config.toml
head_dim = 64
bias = "none"
tie_word_embeddings = true
init_std_o = 0.0432
decay_fraction = 1.0
final_lr_fraction = 0.05
batch_tokens = 131072
max_steps = 5735
dataset = "wikipedia_en"
MLP neurons of a small language model. Each row is named by its layer, matrix (down: output weights) and neuron, and shows model dimensions 224-319. Each number is 500 + 50 x the weight over its row's rms, rounded and kept within 0 to 999. Numbers have three digits each.
A block is one neuron, or neurons of one layer that tend to fire together. After each block is what it responds to, as a language model described it from the Wikipedia text at the highest values.

L5.down149:502535473505645487509464460495595444474394441484479484544444373373470471600521439441532476580469532544407439582481476440551491495531445445410541532539606442495417430524579566459534496439494533533554500423500432518568447463462518515500486482565561519433604550468507511476561530492416508519
L5.down248:538539460478591522500375506448508535393452559412531507461425518435583440457480450467524493582512500509482488494525452506565527520533467585491531532492603424513476543505520544433508488484618440584480523505505357525589541473404537419502510479552551518451491551538443518456553506551496522481
L5.down521:488532334547589501474541519435568476463483548382605496409492492463525509521501406431443497489502498465527468519442472486597494480463595529472521518560498382410509437469478453458501409528603428537369547511449439468627572507531464480549542533541506493513510517427478468446503538498498601548
L5.down579:397523494451524508515450518507496450498438455360481534482577551541495501459536487463591457494493525533511525464462504479528486383502518650504520429486496477541488494543443494460511533524568393444467578561473447521558573504413446420526467458536456559450579487413451559494508510575570484403
L5.down810:412530465430491509481429505541525509503469485333606459489474503464530567469460507487442535515526467410492502486539472496589477494589594518415518533473546533462415488587478560522515394509589486506386465447511446455625568512433488475569508502638566512427566489491494506443566465493498453527
L5.down939:535492525350514515360412529483472519361536510530547459458479559467608468488456488486499416535610454464522477471457476619583558453491540520588584497484510515530490585583405498410587400595542462538510434568539410528567388513418443523469574501415493442448491425423459485538576527590478503400
L5.down1208:471487383498496539515517570524480488584447536484499496462512493487455433412542494511614447575542471454521471554469478430435515539560527533518486467508492484493407518473519444414555520477582437508485521521472413504553486515456537536464474489639533503485643515548526546380572557469480437533
L5.down1235:436512384435580474446435439528543492480510488384471503491493522381465458437487482469534555516565478532433475456573519548548448424543532510456526473421476465560525479511481573526491494508550431462454593468583432460484520455480535538476506526616525537405546448531483592498577570502513461545
Cell values near the end of a table row, after | or ; separators, such as stat numbers, dashes, and line breaks after header rows in sports, election and filmography tables.

L6.down471:455544530497564603641456497433596444461475500525408508555482450489520400571493535568523430474501461555499512445507452470569525531563490511457530511468536523506552603542453463541521506431528560447571490526527431481429558503533537583471553521464506483504524581444463419479504465491501579462
L6.down574:526495545439557395559527425521531437432501508582472569560445557378500492446579474479539404539579585413532453535480504518585517501489406560519520459500487484548490518481483531514436476483549580515497514530479560477456488514532474440546463456514533488604549483415594459489482514504562469470
Commas, and sometimes hyphens or line breaks, directly after a proper noun or name ending a phrase, e.g. Medford, New Jersey; Gloria, who; Plummer-Leitch.

L4.down90:515468574486432560500542494408481503552496441446465392508432523452509411532520570537511454553484516468511559563408453436411607573468527518463534547577596466559465556555563475487464550474463607452426505552512484547519451507530484466432447459542520549479440511532480447505527476396475475519
L4.down335:472437552560524647523481401494477652532508415532534556415376487476514423421529522473464494450402495436572558485406450484565553580554548526556393350440575554584503479536533449564454522438525489455452544444465480515491529480572468518574455530534511599422388512426503543435481486512610501481
L4.down752:468395512499540513478497528477475479543422494441496540525468539406561410498563486583541479550506481641567505477416335523553537473489455472458489454514519490510494452477539601445475552438490573537474480478450478521483594513518538495520405465489525496431578439483467455428415509410547517427
L4.down1172:530424484510462463501468489544496549622486469413569561504515576461569450447369476486499544497500477583470495590530466547476530495575490516557560432536578529518468503435506468526554461398507520481474465487507459518484639568488529501464490554454531546482595461591530552458483585398453465576
Commas right after a noun phrase inside a sentence, as in a list or before an added clause: "club offices, ticket offices", "compilation albums, including".

L5.down152:492489510471459522527482490508488500530475561509440486493360596531464529511531495500478464479515531460500514476516495527608400430502472459493390520455513534474513498500433545437525406531511440460523422502414512491476550546474470497519503528487467507544451506523419497444447497530560507460
L5.down172:514471520486510435533453488576451443445423499527498492499476514467515454477502400435544467521486501521504364543558446493507561438464467436373486531490404582504406356426466575450499454455571500570493485464473426524421447566493560515475654412469438419503569534417523458467541417478538549527
L5.down250:451494523513545460486493576467505506531414478401583508511480561456456434512506494513419433479495502430601534512502438494461520555483486529449456499463431482532482567499460484574486548456458494492443492432446544552547485555568518467502620511557642580525565508601496425454504561467484563535
L5.down568:447515553429482539465534521484484482448483428419503409476437505466476536415490407547562412559563424492480491529509510571525462529481465491516479496534496515536449579355503516507525496562416473547429547494455497465472492525489564453553501576501458570442533438527458543508433478554462399423
L5.down666:547550593505477542478513613638618543440552424480511500573480446501495474500504574547499539421467458601539365496503429450445463520542514520501444500527460486514493541564493469522504499485580476445487518479536510416500550481514551452464519521487539470560512520453446548543481511575515481474
L5.down669:443555578482536437521541416476475429487520581435530471535468473488412505550493463567499461554526533542554415491448487484438454450386452484553432483488475503539516454458488496493499522434503545559422489435469435471516476558503510490425574482538525472524539466482534440511549460496468485458
L5.down990:515558486505555516464568465497526536529471449483449465484489487505459437501572482463512505533490625537555463456566460444488533499447463435507567587539446386543499558528472533456479473494505465505465397404457455456504539548540426373511559524479531539537467518615505439525502542628571527502
L5.down1089:507545533460486530486518440406489518437552530535486540509485507538481494448398518517489453563519453472460510567495482529531420529491594455381593493583561529569573519498447539535492512575506553545422464472496490506498515439615569374491562456399461538485527452432499428495492508576464444412
Forms of "be" (mostly was, also is, were) right after a sentence subject, often a pronoun, such as It was, The film was.

L5.down189:493495509448427596503580449531506380406549540565433500578523558462483526521446552495440574476564498582473517511397515519549407499604528486504511511526540471567468483496390521567522529525528431538638466545494459479547540594458541517433465492455469559513503532446524537517533471510533496421
L5.down258:461522522482496564527517600527506503575451472485472496598508501478531538635584455452462464492504544456463521433566531516421524513521524419501452608528448522509420448484538511454487505511520553422530491451464403480508521474460475499492448457529497503444567510500592441485567343457436451453
L5.down512:582351453520446521544542410514570532479544547407571441422477457530539446558551483474477592485514537441525439541471422525562553511540562441514516527488444410481511454540465495490484443531534507468492484447513549526459439537541461457469478511504531495546501609583544514438476486521482501465
L5.down745:473470559399535495516562395550455560493493505418519467423524472512475482518529524544511566479455531523592485395407569539538590418496474506504523537546468539460577434466457560464486522478511529478490570573560481495498500463486463636544511525526456517454559499430412464546509554488542518366
L5.down822:432404541614500527485486557417467535567486416563561478553522482454480527492507563413574428500545507449551552490565535603455537557569460503482487484418534549443530514607509525575432488513557511492417465456526505421528525545548483522544557396455555497404647487517552490550572458473429486472
L5.down955:511445456532465425491514555469548490490536343422451512573505576517511573435479512525541420494562630496503472603545564461525420483511489525524479500495488505401568528476626536477555537502484416495541474533462511561453472520596612513577564508516519593401444410578494443493477524506478469453
L5.down964:482531528507493483479510511531504541577531520503468539554480478465474479550536476508435460564509566354567511526529590538564557387509460577585398567529533431536518595522430456515495470515479454549541512543448480454441543496445475560529519445566474495519477545575444497535484628494446459512
L5.down1166:508616470390475512529537555513447563491488454547498492561496432532514436611562512490436567531482467454542515473579486513602550460525504525507490603477558515433580508457395432485537563544479379540610496542520508483515429515526577488538416537543475497572544514492439531510536434505494422474
The first digit piece after a comma or decimal point in large numbers in tables, e.g. vote totals 8,0|20 and times 9.98, plus weak mid-word fragments like to-pp-ling.

L6.down125:443558481440489513479536507424385488529526522505461579584592486495506441589572590494506497560505533560429466493509514428531495490469518367549435458476481544457483481476424503484425507473424495482518538470541525490524552478492478491478544492474427569508458542533497483543531495556473535467
L6.down746:446499476528431325498511526515564505507501534455505538490514450529548509443425552458383652471454448515508475590457498469423444517483499502460499575525522508510518582497517507590515484463423462528576490505564494549522474548506499514526504541524588426514424470552417496548566485553598542512
Digit chunks right after the comma in large numbers like 28,123 or 4,680, mostly attendance, vote and population tables; also weakly mid-word pieces and "of"/"the".

L6.down153:496479466519506539531564522480515516535473541477503527482515556563495504451493539535565361483572451479405437441486426442522444459481560452482451461546441559544475496522432595410471539510517509543575473468517508533509542454457477441454570535521561464425470415510527529521447446478507507508
L6.down723:522436522547509506494411489529538480494443506526590488524545475528508396528568471507632475507484434493431517409512491537466602524482504478477487480555571450499500542467484551540583378485474414520546438507518514572478413510571475463493576531552504514574514492440446458449594480532512443540
Opening parenthesis before a converted value in climate tables and infoboxes, as in 18.0 (64.4) or 8 m (26 ft); also mid-word pieces of names and rare words such as C·hel·sea, co·h·ort, st·ab·bed.

L6.down1135:473503431511566517520558560479520509519468517528554482478511584427525519438520587515577582518524391530569506551552607609442594522451583467460556531535457457441420512512471515501538472457586479435532440430465434493524529532540506475509479426531582524452536576525443446528472493543453449487
L6.down1141:542532464449546477484465497498464486441475473519466555490415434467432515446469470521552435540539488430481437441474488495527428499465574385475619489554544448533515460442497475500520557494559425556429405480437443494549514446503556442581369482502373581493541586507570507535540478645492532397
Linking verbs after a subject (was, is, be, became) and the degree adverbs right after them (somewhat, almost, too, -ly endings such as intuitively).

L6.down624:529518409432450536557533480507534479456517517537557477393559459456521500442530434565529501553480517434555476529470449467508608601508419426577578452437482498532494551534525473438497592563534562547523567559542563457573500400475519468567443395474518502486508473462515514563565528487420515458
L6.down1077:478533465458515462472543478588424499444485409461433522501554503465485441522518399572498491497556465431430540477511460479500464504549552526485622491518471525494453488403453656507499468511456527538449562500523548482530367460482409535563561569497459474441493482483574530387547472422454513493
Cells right after a pipe near the end of wiki table rows, mostly header labels like Notes, Score, %, Time, and sometimes final data values.

L5.down68:486430552549457472467502505444478442513438490508498478461521569464406506566527435593529539491537502545487460481450566459553500467512575496534493502485450556367466492473391521510517550531416544515434546486488512396529538508420408467496511459620628462426568515552529487527477482444560543490
L5.down98:590620460555475556571524565436520462485545539474527521506570479506524474567536551564486443510496502473491454470459502440413526558534527455523555453505442484492524499518437503500489519464558527399438510419522492566461496466455482463539636524621383470474462509389502486431519535445520486546
L5.down126:508482515473365548483458430458511462580451451388533514489493494478388542449505489550594575481435607448535443425457414585522504567464516551486518447486550500536457448497485502467491539534479515438504462553511547537448509521374497658517515506474493495566546532507456483492507571406482535572
L5.down473:435548490491558492551466531500428520494484540534531545461543570495508525533492543506526485416507428488463454403485586523558502485488422460519580531429481478480493438540424534593436521499439531488488506527493534463470605514575419559537465513459570536486516574466510526464407468475472487551
L5.down503:424562548429418522521556509480549561441483565405492478486493473523527483408645484458531497503519483443552524518453580463473472469421419453547452577470490541541489411466519549473541584527432521614508466454532436443489544591539547556490522526500494473553540520512468606469451462514502571483
L5.down659:575509472542570534526444534548532515495469503556625547571572474501485502473513417493495486519515508518449573368505463464422444430466511414547467519542498490583473452438455452560596532461520450440492485562424453427464443481476411512545534523515452501435502497523460470460564606516524519509
L5.down1009:497439464594568570463527472537484455595489408473423453582535419514518539516580372601553450549410510508567484532497383498529555573529531541541441456503530518485438437418447500497478416469490453456587507576459469492447497478482527472515555552507471515483472422531423401560527474501483495524
L5.down1116:466468523548525566526502433501458553451562454443537554555461368513541571564481475471542553554515527533574492449623413460519604493465518522476609514538556501405431529490449528511524519457563516457452530420379463426537430491441540577513533449474508452534508535432582517432521462546506499540
Header or row-label words that open tables, infobox sections and stat lists, such as Album details, Mean daily maximum, Year |, Total:, Career highlights.

L5.down96:538468465533469512542559460437463403457563458484423456483487576500540500480421480509532540476505455511439480561361535524462546558502482448467544442545498496540495511507521468557587516481428463466499463451586483512537488361575467483471512500549467511492572471420414482535592566453471543498
L5.down231:483468446500507536551569453518559490581508463490485531511507469430535509528446463509527441482553371518448519490492569541506455491535487512515423436381531496493491378460478545442436573518568452543559471490400503544518541499475593403479481435464473456467537501515557597482459436461505559578
L5.down437:563416552407544448572482462479442467465441476477472470503532541473551555456485459494510490529562434445511398567556431485537391482613436524503573554530568491521351468465514583512473500516521516486466469546496461467436485542543545486503477524503427526469553524577511501430488442483568527441
L5.down636:505560491424548562517523502521429525453549488507472413522508482386513535480449516518469558495490438532410439483490519527544521516510424522468407456489576419527496365508505546529484474492491565463453497519484502577517458561511467482543494557547425506443449495484523521526513467534477492529
L5.down676:546487464456507490422487417484511511471525502447527483440540421487452530528466425514530467442545496414473440550432448481526530485554542423507489463500528543587513514451442379562525546472541485453399479528523538535436555568497536468506535500538485570535465491454515523475496455603519540420
L5.down792:526480497427506442506541463542510478539442490514458525475541536469507417551544422445527516477525407417350442560525524525496584455413480497508509464549551470563483359453584537477522488460438517579520476507382521623512526556516564473516587479460494483596473478459420510489478601505572534515
L5.down997:579558588558521510406452504446497547441538541453520452479525509467442456475517447484468654496530527516499498555385432505524657513553485473568516473534456444476515479520418476549482544463597497371451423478438524481494490495614509518561474454516569408575562497417458587539542449492468590439
L5.down1178:482591619486548513469524453485493459549521512531522505500489505453476510525581502450516477500450576487526569454493488569500496460458528458554444423459517428563482436488496492612500514482435604445512483553486554538435539515561497520548417497495472447471540497480456483546476516470474492487
Commas, and, while, where, but or semicolons after a complete clause in narrative prose, before continuing text, e.g. "divorced him again, this time".

L4.down221:520437476494483493486449493585516461497470560438515441495465399489575498414411478424480614504514525552477520466421545473470474452581444518534498416488536459411462423484615536483569495474459493499492570444524485562517629576465526448428583501460529512438513522572560572517509527405552497546
L4.down709:520499578501438484515436562544501540425470467587490447536468497492476443454551477522502526493468626495489435497452461532490521386549531541439516421511557513516477459498435497543481588506498440517493559519529506496559426519492489490533467514446523480432393491495506546538479514530508547549
L4.down719:465540473458559419463429531475613460531572506400452457536485477491415524465503380452459513544496530445446626453417528527449463501567525520511504469510523494542436411495481517504470448498440455521467543528560501477556498613461517506440497483462566484493604558496498559458592457529535528481
L4.down955:494438592466558484562552545506491390502500533436539492557504519540472569385515439463477456483447488432544461495496544499577536433541554523514448541514501405445452477458454450468457546407477452452414479513445460466605532469493549464526446388492587496528513544456512566474514545476519487571
Delimiter right after the last number in a statistics-table row, such as the closing | after a total or points figure, or ; in lists; also unit letters after numbers (570 g, ft HAAT).

L4.down152:495475557525481372477533522470472496531542517454469543471474528545500505512579507424493509585489551489449441471467416550515459548444477518488532500481563508414483508499485536468438461537492541459405457585460517369488547483487496453501480484535571539522541512420507540439535570482488502463
L4.down334:435507426549497525443475433570544530490524480260489520494440502465472489401566487497501572564467495556437557490442508522506521538464486525566470493492454506512523398503508496518499428465498545417500487486531512493407535420526445481449497536485547536601529496472547496488525522549535504379
L4.down775:566476534545571526382448450465499475432527483524546534548509497477548520518500469542466567447507516491535494576558499564474512448509434531459535565541438482493537521543481499516455511476475517476565470507456436521514501395408421449444452556498404574515480504521501529492516580565526614424
L4.down1218:465560566527464494462469482498556473529482512488495493490545443503506472524580434480471567536524604507491494477521453592384558563544379512536540500497558435462533438494579494553513460468457564558524526565493422450559501567551466522399503501479549501514482500476507549469527566589525445515
Digit tokens after the thousands comma in large figures, mostly table cells with vote counts, populations and attendances (2,948,643; 15,320), sometimes word endings.

L5.down266:443483529535524483529521470573489514440526462505515468523441527486475508479533549533543463491499471483470563472501532454509555510518479594552505424431462626496458521504525421461494467532599528413466503550509478549501473531444458428476423510578563526466510540428537492522417568369570374424
L5.down282:505415472460475493524477503455461471451521572464451542535440487530475470537618422501469529454552415611439439533539441506520437473461452531510562553534506455463590438461507503521530597514495491560460483443490545456464497567553485481323448433505467444428498501418504395458491550506438480502
L5.down404:511550496553560504569517479513555476546507494394463504462471548550453488399424500418412514450494505463517440536523526510473282492522524476533505531469435568481513502483422404544525506582584483429502457476502542508484516480454531485459563490450478541442487551409458504502402528587529522449
L5.down532:498474473394564539486378488429549472517509494424416461516556518486567540487475501575513461447522547467559471529489491565593557522566411544451316555492541428517525459501474486477460519426548452468529549488586425626433555460545547432482614497518549487553463475488465545526504555498532498439
L5.down679:484436499465581401547528428552493514542406474488601500497414525434580512472447507491423464515482484509517480486450496552574615543501492493482530497562515568394533530483498529400448448449522436423587463499565593569540489491529509555478414483514617583410549430519474444491566396507508524437
L5.down943:524556566527468516547423495441507527539525570441530536486500526522433437438384558496535536571506451461397576552517515458406505388587503480498568575462445555455534571512500409443467574435521538503439466567596508496444424398529431516407472432453576557500456521534456503558511547497511578533
L5.down1099:594496457553500492505400486478480488413500441491576535498518558566488474531466541434536425578551464481461534534411537602463547498438493561467476554534542536527429452485454514560526518513542559548592508483420503552491492439472575483445493467548563504458529546474493538456553434463537516585
L5.down1243:525571485541508512460545491504510506475448490511446443530493394566561519492531500431461604511471568529425517564484536495521661486454542508492508519563503523429397459505540480497503424453550530552480530435502491512610505518552528515486420609632576391419439565473523551424491485501485520548
Short word-piece fragments right after a split-off first letter, like D-atab(ases), F-ac(ilities), c-oc(oa), often in section headings or tables.

L4.down308:538483485473525463445454496505479675450489451499550404389481499466531395521484465452422553470507531477456449436528508509543584515459530439501579448415511469534531622470519511433572489473496491514456519508483487545504526466546523528572466434517578560462465465513520594506474531497516523537
L4.down354:493543533518501462517613492544475532541480482433431536513482515518502578515447494470490437575488489476494509587497509469499498504578499551463345515570481489501515476328478566486481441464493432529584543502488434535528475482518546475500547552518522530501530554565402556511441420509435452437
L4.down760:516547530423456429511494522573405500550423528469575507517533448541539549523520417479480466474518503482463573408553574478498513466511566464525550561522500513430432576488472497491687476519533448525464505518446499515463476542491487486461447453461606444509471550593463588464485527510501434428
L4.down890:549554488486435493482524480463512518449455545501499473495493526514470537497438444449521433551514468461470476517523522551517535383453532487564476599568550492613470459409548502504521504614476534449512501524516515562487503558492590548601497430510439470495425439494594470517574408539500557479
The word right after "was"/"is" (or the copula itself after a subject), often adverbs like then, also, eventually, or the/a.

L4.down37:493556531506529481503563557449563512527438472459470481535480518533475489534486447454489564518507483592487480538522533502500461612535485498537415519498535489507567466431430494454498512535446484567517588445494447541427569445491436550381498440413500580446478474495600529457455444463473526596
L4.down691:519480474468512470468493465467517424476497543509544421459529487530433468450504537556418528506449455462528528491412528483521563486468437493494576513510529490535547483558496543470490579432571536418537452440543457563477428651436427520509540493549505400475462559491472511402425512478553495488
L4.down849:438494556479494553506571448571498419454443472577433446500513530462449436438590479478514572481518358517448352422545534563564472413530486475482528488438506515425511487419539498522448525562497435582467481515484509537540509371537622484504519427446444527484507501495511597532576546457488556476
L4.down1203:491510542499481394536489509597455565502430525591517486590517567432512512481476589534443449511455528506465587465594516584433463501500519408523524487472449490468450549547480518471517579464513544424606611439453431534465476508480528506482493566467537387571514418408525544422519409412478486379
Short subword pieces in the middle of longer words, often right after a prefix or hyphen, such as app-rov-able, un-com-fortably, sup-erv-isors.

L4.down178:456539442441397502593476562580493529492424489436456415480534508448458515439446594557517436561538458496485478567457527521580529491551552509513394449477469549565494506471531478536475481454467505454491456446444580497513513429467467469506453529508535531466436523492470515474457513594470499464
L4.down592:487516458521518417542343477497658456468449612468505461432532519456423593562480416441522476472474508512526473503495590496542471476532548539464516601489463503512597431484492416503530512499519454527462487431533494500522556478520476523482528464558541549510522434495560552486439465603488551477
L4.down618:438514496349419404507462435502522513510468516489646468519557571481483450540540509429430517509591425500492520427505489420435556541558527553590465489492557512493465523436499556513460446423533577504482401400476579440579550449500521557455516536478532555554433458523594481476525537481461508489
L4.down747:444442446541466530518475518490500506522495434534544612484528424514421558497533571526461497430423454551478476461442447506515513520443526477529509499537534462405370545453523446508483576416538416525536472441470507525378426543438474507519561547503425570476540463438460571501425575556572512455
Words ending section headings, table headers and infobox labels in Wikipedia, such as "Review scores", "Standings", "Notes", and markdown table separator rows.